From a checkpoint of a small transformer trained on Wikipedia.
Size: 7 heads of 64, 41.6M parameters.
MLP neurons of a small language model. Each row is named by its layer, matrix (down: output weights) and neuron, and shows model dimensions 181-276. Each number is 128 + 32 x the weight over its row's rms, rounded and kept within 0 to 255. Numbers have three digits each. A neuron's up and down rows have the sign that makes its largest values positive.
A block is one neuron, or neurons of one layer that tend to fire together. Before each block is what it responds to, as a language model described it from the Wikipedia text at the highest values.

Opening parentheses after a measurement in infoboxes, such as 961 ft ( or 929/km² (, plus mid-word pieces of foreign names like Ibáñez, Car-ac-as, Nav-ar-ra.
L8.down31:179151147137110170207148197146118119138120144061161127120123063131079127054125110165146135087128130175149113081142131167186169104180148126177112129123078108214112109133109101168115124155100078129139148096095074174141144097169154144085178070128081143195091143165173134130087202188112130162
L8.down80:164188112111100178163137083111136120171102155165166158133154147112157084178093176158085133142132163146148163158137090100134110138103095139160099116142125125116134074166098134081218092074158166101112095163165132156157147062100144101110146093116098107100100177088172104125125133135155104176
L8.down107:125128125135138144198150103102154162145182156122071100145112196115107136152041115137138070173118104145206123120105124174151181207130154125160102159139120173103098065135061137081141128105086102152137191191131088102120129149081085116124107132128153104175162116148108140141107128084192172143
L8.down293:185145151128138153115159098057164156086159127163088152129123115145149140072171067093077139093117135027108124153149124137101137135163126067101117091140161156123071141128090020171104155207175080133125105128113160116092145070123071138165162094133096126194133157123140114072147114117135063187
L8.down459:109104109139094132121107078142125124117141135135119159094148142166132150086059163113045119165093067100190111105114129131167121144052105117124103169143150159208162053117198099078162129082152066121093105156096110133071125121148179112125137143142118150139051145106074138107080145192161141087
L8.down460:104123096104099087149087213125175151136118124147138170125125177162087072179095198152133125135126152142134124136160157107137125182137163145131099183159139067098113134162105146164116087127120088132080157149136147049191165154119104131105118115113113101150107148108078087119108152149148122100
L8.down635:117140118140107124126150113134132162096137104066124112068112115131131107113153151145165150131164118181184116091102056103189130178117095101110140152088139075078109084170114097128131144090146093158128073096126088123182121155106113097101179154127164103133106143089105096152109116139132133163
L8.down1230:122115094153133126121125132077175129150143112166125101166117122080061150208043147142139121195143080148146142116108129167116062191096107086129136161130054177132165153127103156145118190078103157116115145146119140124136106178143157149092091172104143146110098155082170125147117116139110111158

Possessive 's or ', "of", articles and possessive determiners right after a name or verb, opening a noun phrase: Wong's, Casas of, is a.
L5.down427:121181159117128128113200140108159106115139149233126146125133092089102152174053144162135146140119157178130152110132191093202068165142141140096156151090116129176157167178117123131134167115154122094132127153119166062124140092132105155149102148130096093117170083140140081088137084140103128135

The token post or Post at the start of a word, as in Postal code, post-production, postseason; weaker on other mid-word fragments.
L5.down894:172124114115085156143128150136128115130149161175137132091142122139118131072081120147166131125176133088141088140186135170124145074152126115138113135157180217163181093122113118155127106124147146151141132135169173114119161122119132120166170078128123140137106127085158134089152095167110126153

Second subword pieces that continue a word begun by a short fragment, like enh-ance, h-arm-onic, inh-abit-ants, cons-um-ption, across mixed prose.
L5.down603:167109081093135120145166157195156134145084095100164149100106117150137109113160125183129161111122124241092069153139105122168086163140139159077097103147129162119095168125156142124100138171125119104110135041171111150095173147104126118130138144123108165124148127165136156205135127137164178102

Inner word pieces of multi-token words, strongest on onom in autonomy/autonomous and econom in economist, also civil, educational, multicellular.
L2.down142:064171119099088140196085072088181170093133201167143097172152079122124094075115190097145119119121167147102125114138145108189124118133138131168110116144075159231129096093131099127059160140067058127089099118181109129136148115159158116086109150127146080106130079103166132106105096153195143072
L2.down248:172117106097162100130121112148095072146156150105098156117174076123105147108092156154164138140119149199096137129163167200090113191090192158088126141106120095164125094142153134120140134152079184157111141119131153154165097080142157120116077233139154136114125114088136116055108098161143128101
L2.down328:124130121136086124077194127152070125130124131094178108187164133094101113141095115118119134153098159114098128126144150141117151188124112152110182161093127154167177126149089131112121111147064105147104146124147129122129141141096202140132095078130143184089170050104112094118108145164147127152
L2.down473:136154100126130144121102100138079119110107115107137140070144138165091132087069111128117162108150143172058087129141148171129115104087139155133064132115127124148072120119065161163123148042145144101135184097166167121185118111071128130190151130129163155168156117105102121106172111145084101101
L2.down603:079084158072105087165203113181097099129098084083093134105121114134145095107098110181135139123130129179083160155069114142119107164144164112133120081093193065106152147056082142088131097118098119198127083077051149113144091126076086058133159135151043133123084132055119074101140126140121135125
L2.down700:124070149033111119133125063117199176148128087125133170090169158150144189138157108160193127122154068101071122128095123109125085127125101100099171127062155142084148159116140138117172184119085122169111125137173132177133170148143104095108140183077156124087197146156101077164145115125197142129
L2.down1071:162097144095139161155136076154109062139125138125073108180132123122155123144121066143213125143132127095130119210143116189164116137125127143088094168104081109157174183189144176104187129119072089101113138127126158116123140141087156102087177198112090160110088068090094081112173151147116128105
L2.down1118:125116098067112116128167138120077142152135162134095121111116115166165088071086105180129111107144184170133127086113162106136101139113141136120122086107165111101162070118115100159127095127141114152127127175059102174123097132105112100069093176091129099131153120124038106068182115114161164165

Nouns and word-final pieces naming sports results or stages, such as medal, semifinal, Championships and pole; also assorted mid-word pieces like est in livestock.
L2.down135:078071144111183116193118118139143171087123101115102139094072163129120141059103113110120116138073121114148130156159123103099094103140112117079157112114134097204090136129159153217131088144059154073156164127177181129094107148174077133074116109139153147109170098115131130103137152138086173130
L2.down230:106075152124148147129160179131166162079148123115104069155135198094120112113068174160138076153130069157015154160129093184067131128145128161128097172125152052113146095128109138129147126117102087132179091171147056186080133101132140114144170087106109099161162081130168158123080088118104175155
L2.down274:120123110182091153112147143123106109127142159129163142157129149092138112149121160175108141166113163108121183139126112160146195118145166133084090109128120167142109116140081170154137147157082074058090122145095092126186159184170139162091108131170155173178137144124161134132100132128148140098
L2.down849:191094094134165148119133135142088114159107121092136114138136189155114149155098101170146156104112120171176155098129163079164120087109115176123108182134169140163098170097156142117185040072135126128163163079130168076151140147205141115146112107057155109160141137100109094121117129159153144094
L2.down999:156148082104087142096099121131097120046120173114149182121155137114096078130159145060169107086093148134217107163119124102128105126086096109163122136098087079038143166099117105144131164078074071130154132078118122092144138162114115107128109152075084071141160096065152083129116148152145169100
L2.down1099:154123166105185128143160039147088156149105140123100101113137148110119154135088140147149090139113163174219136147136154118130147130114108155093119084169167077099137149166105108119139121143197141111166173165149123137136110090071097093163237148178148124101194128113109132135125145204154103103
L2.down1180:117187156141115129168145126144112145133151151129210102087076078151113188123159086188134128164131120125075118159150141111091191091118178154099075132112058077190110080130110144122163099126125138131080168168140162175105121070160145078075050128109120163136097166135123143134206153124093128131
L2.down1231:125114173103125205167156089069149146127085075148210182106079148138114159175100139153148096124138183151119145129146160128153163193158125119142124190163181101172111126163141155089109110090121151090085166206091094077164122099129141141190114178123157125164147113163180110141101106186177106142

Connective words opening a trailing clause right after a comma, such as particularly, especially, however, namely, with, who, or a verb ending in -ing like leaving.
L2.down66:140137079093147111187146154129129155124098143115107100142145219106116132180099178098139111085109095116126087113103126140109229143102136070091150168143136202163151154116132093123091175168099138103127102091091104181136121096104103139110132107107129106140127097089097097106134176128097145108
L2.down78:118134143128092149141109104108099069103087117137172060134173145060126124165147183133085125037070140097130162129134141206111129124124140163108118150099157087161130154129136150096168105130207165135139103109068167162146131105144169083115122088117094197079078130125163177095177125113169126136
L2.down359:118124112089147156150097139145054102170073131148108240136129116159156082154082169109120144152113175160169083178148141149137061096116160117144128164089176129091085122095137051047139114148093152106114108062102109121088067150124135171121118129145138115141119133176124098198117151118210114099
L2.down379:092122142126112114136136065123186119075116104131144176104105149059123088136154092175147139173099115143109101061112158103105139127110120070103117137122132124128114097175172104139084112091069176107133126064140097113142108153152160122128089096200136122106125100097149134142095069106121115137
L2.down386:172152104090136112129170143138100117161123170170101131111151157117093130130142096134157179119136089131191181071177112182121107106128191140107116117086146120144149174142119108108133175143121144110150112140095181124124179138139143139140124088147103185114124160176143130115083078124168181148
L2.down777:164146139096152143189132100135120164129140164160106093045151157090155134101149203063166111066115142109126139167186106153092158161093098128128082149143101142158125116154099140083142156142166143152128113139111105164155156172086134135057151142124144140128109099124093158140072104120067155157
L2.down1370:101167092161115145118070185140136060093103149104074131167081136144127139109127137096176114117124080150132147158131102110081107119131104158124123165195199084101050142199129072150093189079204148121115089146097116128093128138142144118110109133140076110138114185100074075116148133116137072166
L2.down1442:114102139084162170099147085111091082126120094133186098118167125117078129113166167116102110118095133163142134131091119134117112085106141120105130123144164117153179200157104109159169160067109142051111094069103177084127110114132169166103166079102121124069183155122118113176083119117148112078

Plural suffix pieces that finish a split noun, often a kind of person, as in schol-ars, art-ists, spect-ators, concentr-ations.
L5.down1044:089102174138149170139144113138129181175142143156108108127181082106105153142150106101160086117140118169119130108161193140107085109123166117152162135105120115089103134042159131158114070136109106090221161128136178174168159065153189122108092092141139145148143119072096160165135112194139110130

Fires on words beginning an evaluative or descriptive phrase, mostly most and more (e.g. "the most respected"), plus possessive 's, his, whose, no.
L8.down147:191128158109159118106134095094097161094093101142100132150143136083118161124185157159120035078130155196146153113140116123123117132112157092132156137078097114153117150090103116100023145119181104166093104105106142118150076149087134123096178144147135104091115132104196108134166152167140053093
L8.down198:118172139120110141105156183193063069099142124083123131136101153108132157129084077065139109145119111166173126128163099127135168095064158148173125122143076123090140108160139043118147143162140155090115149200091108078199190147183093088092125119158127177127097131123138140145118054099103122122
L8.down343:111117103121132122172101145142119183045129127185051161157142080113111097120108145097115153129114112184214088175040162131163194088134144094133164121130112124156107174168131136068066139131175168139072137144151145112140145139111136088057126139155120083133125171122150127126107129066104152188
L8.down403:119128105135097113153136120142133125145079130099146113177161133131150218137105105077153079076131094255189102104206138076127127205104102089110141146066136112145112130124117167097180148060135139092102123086126108092126115143127094127142094147088109090072144079128123134109128033085142130128
L8.down1007:145113077077129134167132178136150126090127085168118087134144074100099144117123113166192138135152054255149144143180123143102149134154084120115132126167130133126127134100126090113157139091147091082138093075175118065074128179194173146114135119161093098180167116143184119072191068098198088125
L8.down1310:138115120138127185164077165115119129128036144085164156146116079071101064130173082118122067120153095208110120094110112101147143125124091140109103141181092132193152103102193110099153077113070137102090109169121115057104068129152162087079117081113122144105162084069134133103105056136211165112
L8.down1376:144149097142178194119129116135123107139099131108099137119169121147144124141078125111172164153085109197139116155125151083132136078144204123162169155148103096114109115094126171105140098129150112107134130104151115137097180165143117095087155092117133114144082145070093103146109082123145189092
L8.down1407:109132127104135178161142154122105044132109157158133136101131103090120157081170125114109086156151091255198158144092165135128095172133121135131154106094095130100098129093081124143164098099107121154119175125148146064108129163123096174090125083099117154117123143138129138151140068132168165139

Word-final pieces or function words that complete a predictable word or phrase, e.g. essent-ially, nam-ely, barri-er, Most of, no way.
L5.down100:192111121121111090141159176146109112103179086139116145123103096173164106098144139149130134109115144198164089143112143042162162127159120105129119121052130105088125153147150083123126081066097134145118170097123103078135156147156169163097133142124137181111123079086170135138101081113096184162

Word-final pieces adding -s, mostly plural nouns and some third-person verbs, such as controvers-ies, photograph-s, grow-s, lead-s.
L2.down324:192118197172171129065072102146163145131150125155183158137193127159089116166134150199125136124120149200136139115090127132108110113139139065101157092200100105142057104158107080089184133102074129132155176150157141079122093092185121096116153122115138072098123056181149099116182114130130117099
L2.down448:089102131118117092086117108086149117141192155132143095106150226126139161188154055090122178114092142114166146126111091141103152120153098135155121104167152099087129113118122115158099175151150159077151162142127118120126134160078102092125146220114145139134098077117128170134134174123150125102
L2.down545:093125170175130107179103155131147165142141174115104165116104094142144174130123122174115117131123111203116106104178108136088135139150144098148101125102198120124142119132089086093131105121090134104176168097149172131219104112172148145180161180145107126149078125136094164111160109156098090115
L2.down720:117087168086142102116104113137143139156142093105104112214112156100144141158197138142170091126117140158215231150043058101181068084110126174147123058203142103174188117106194164140142179155147170107126053098147170107144089151103139139137068123112154131149161121117124165124163105127137146118
L2.down966:111144144167168124184141157128102211135160174075134131113079120105132171139119139092112127095096094110111137090122122179133148117179130077081174168120132092126143115129166110107130131149192123129196193116107137141148125107118048093113119130142116075136118070149140112164196116121101096132
L2.down1233:091105161136060089142110147125110150086098128186139157095171143172080166104151080173096105125112155167082087185108109093133082139089135079139139106126188090109125115122126081149184123157112144156110153122111150188165070137191161109136193144143123144152071104141075181134170113160112147105
L2.down1354:163158136097145097143116136067135031118116150114126151098106130125136108139087112075136119149125080080129131106170147225148125068169111151160080108095134117100133126134175103125088120100146120123136144115116117120093102097114184156145138206136120114086148168116019139129108115123127118089
L2.down1395:123087131121092066133173161103076094095142147161179146145115231141202126162085123152133077170119120087185168113142094154111178093124173123168136148152125119111099112082100083141159142110126104115140150140076095153119131154132150162136071070192132138108112112093130152147132112154204076133

Second or middle word pieces inside split words, often names and places, e.g. "en" in Buenos and venues, "ected" in erected, "ig" in Tigers.
L2.down111:165111111097142102142176138142146096134158108139124135087108108108118089231123133107172106183125157184074151172127169197077155115082108050144145174118112069187144116115090163141102175155038133059093132150206140063098093089086133156163181134095156117169109120086155144127152101069124115124
L2.down131:124133108102193174116118107119172104093102127110185096136079093158171173097058085112123118139113146095145079124139136090130130116121133056110175145167087075114063061112145124110113106089105152101120133196140108149098085123160168110102115177163084099120121120140111184108081093079146125128
L2.down144:118112191089203100150189100135135137077148096062106097114134170130196121096130152113117113079146090095109122099147126088125166156084172114124101074113158195089106122113121099110088102099162123163100120183145149110136132178123121149092122120125099123161106139113096082144159188120186125154
L2.down300:144116111131101140173119127127108143122191129140069114153183145116163109153173090175146203137104149150153082213186117144147163184171145138121145111158153111123122092085130114138153096147091149166094103147123193168134191136093141193121148105121117133113107149092095149073160186141100118155
L2.down470:134118124139139120147127142074168055104156177101123137152207077111101156115090051135132098162158110191123151158154110079113100128126202102130114139147156096065079102140146113142105160092148102106115098115137090091134218090095124125149177096158125102139145121127133130078096165099125096087
L2.down866:132137077138102160102136159137166117131135139163064135094131144148137147129133107142103155101138131131102165094145162091126118155168097119212104155115095087124145146049124066119172127105112093140124090148193115150094147128154088072133138125102117163177123106144128162131090076142149098096
L2.down909:120146118092105140116145139095150102107151114126052099148114206113104163114103123094195071106113121131134135131116108093135170113156161094150162102174153154155177183158151088132215182137107104099098111103098079204119100118109090132108094153103062181159149149072122097179061117108152161162
L2.down1123:151130187149110171180089220183161172107158180115152096091126114142172105108127153115153160148167162146086146061153116098128092089169102113105116133138121154202127150147128153096095108109041147180134125150120092148123101149133023136152149102126141112141159102094204160120096161154131120121

Plural noun endings or whole plural nouns, often after numbers or quantifiers, e.g. -s in ships, -ents in regiments, men, games, stars.
L8.down38:170116042094150146113153112119067124117134095139118128203195108062115086085081158108149168155126097104176125118165111173098127102113187113146110116159138063144136144133149155150070110097085118111177184102149119117152112148188154126115062131108117090090163082103171126124098109141093141126
L8.down248:105066174144112119109126109167091117144088061136131143143083101091117170165146108148120167197099144099118126191146165139092142117168115140102155103142176104154114115084134164088180127135148138035154135148188094085151061141164117062134122166107026130131061098117161196170089136140130125096
L8.down484:160124138118162152110173100117098132143115147111113135096090120056096132160156131150091147161114154160081127123125176139171125097122142159110132095082147169121121123147159130125177120130152168089155106161185110114117111127175131085123168117144128114180038055093152117101030100135120130130
L8.down556:091095103096108057119162129154120105140170070167124121132122099099152175179141119140125098150132121144185135161136161134093127130154133143149146054161190104144122094125148136105126130100123078102118130097144136174124062096165152110147125096178101182163119081124129153139096182131163103125
L8.down613:148159186120096143155139127082170098124102079137100168107096067156096123130189103133140125136201085120200194185148075144061118116126141174127124150110128150170162125118141130122128139077179119133118110182210115117112157155136118067122097117129100105124111090142123155134074096068095125119
L8.down1050:118116127127134155105142140162144134146145173117110172131064123146130097137144135108110158164099151238062118109102140112132171086191106115161187157097133135140093169143124132112131115098097073135144155086142117144109103110138102151131160135117167138082161064142113137147102125210124141167
L8.down1116:105147139094142142127128114157138125109117100125113159155121112125093123074132111102154149115100086195161064118100177152146146111130133152099127162134187153110089149075071162094103159102185120119126149097153115050144116103188130175157118099163131113163087092072137102119095152127143097106
L8.down1158:150148108138099145106178134171182128171107033117184066138094088187099152157114148080102152137114085177105172088120140148122091135144133085131109134201088127138118077148041108144105093136134104137100189128129164094148126116146126051106127153151084118162167091079114130152110105061126180101

Possessive pronouns his, her, your, my, especially the second piece after a split first letter (H+is, y+our), plus similar word-piece endings (M+rs, cam+eras).
L2.down56:165182089127155174130118108163147127139151145098126120066106163142121181094065064159147076146109167231194136127130129133165101199157163115180103123097153144157111110111088131084124129127160114119102149134147154119139125138132156115135134091151107140153083092154072110091125138092116099128
L2.down75:117154162139133159160129129095173141154108108170094137139123094118150168140138114154089194151126090160130173157129132104207061178138105125162089165140122134153099180123091140102095143148099136147147118195166144146144048109158141155131143111127120113119134114161204099139119115141053167143
L2.down356:118157142135168098118118176110128103130095130117114089189108074169137144112104134185119093105121139216183130113137110140140111144111141142167156160080216122173178111080162095084151107137123122223124128139088193125078119170159187110157110089122100079138135121173153042156106183118157148154
L2.down474:142087137094164122131148153127229115125101133118138112148118089124092162139120181095077134168113137153145138110136092132117102130114084107142159173097143154158094104120153157095161141143106132135091122179100144127103096150153125126142158139103155134161089110159115125132056057097155142148
L2.down802:165134147167166153091086218132147112105111157186178143105116143096129108141079121135172077153154157136134152134094135144129114132103121141142125139101114124113110153097126032114097128080153097135148113059139144088112093098135128162093083057146137088135137120140126144148117118089138138114
L2.down1105:116108096107194118079122133073199068145081134152127126140104181119137168194171124130141070119097113141118136168123095050136111115089138091129148161102107098140123157118105136091164192138098178191112067137192135101143143157167141113104079139149123124070129123117116145170081051140080155062
L2.down1160:114157114121147150081088138111161109175075115096100138078095132109024121124084102163142117189185123180162110144132136133139081176106148151123117215096108140133136101133106063109134113121077114138119165101147200104163130112148112096102083126127145132083130129136061109141149030132129119138
L2.down1375:082154146135130128148141107092102110136108136110177138115091103137174157195117150109120098094135095113097110188200066140096108137126084096117154147184117143128122123193084169131120045151193171101112091109113076056115135100127115135150130090100162106126113126138176115092144133154124115060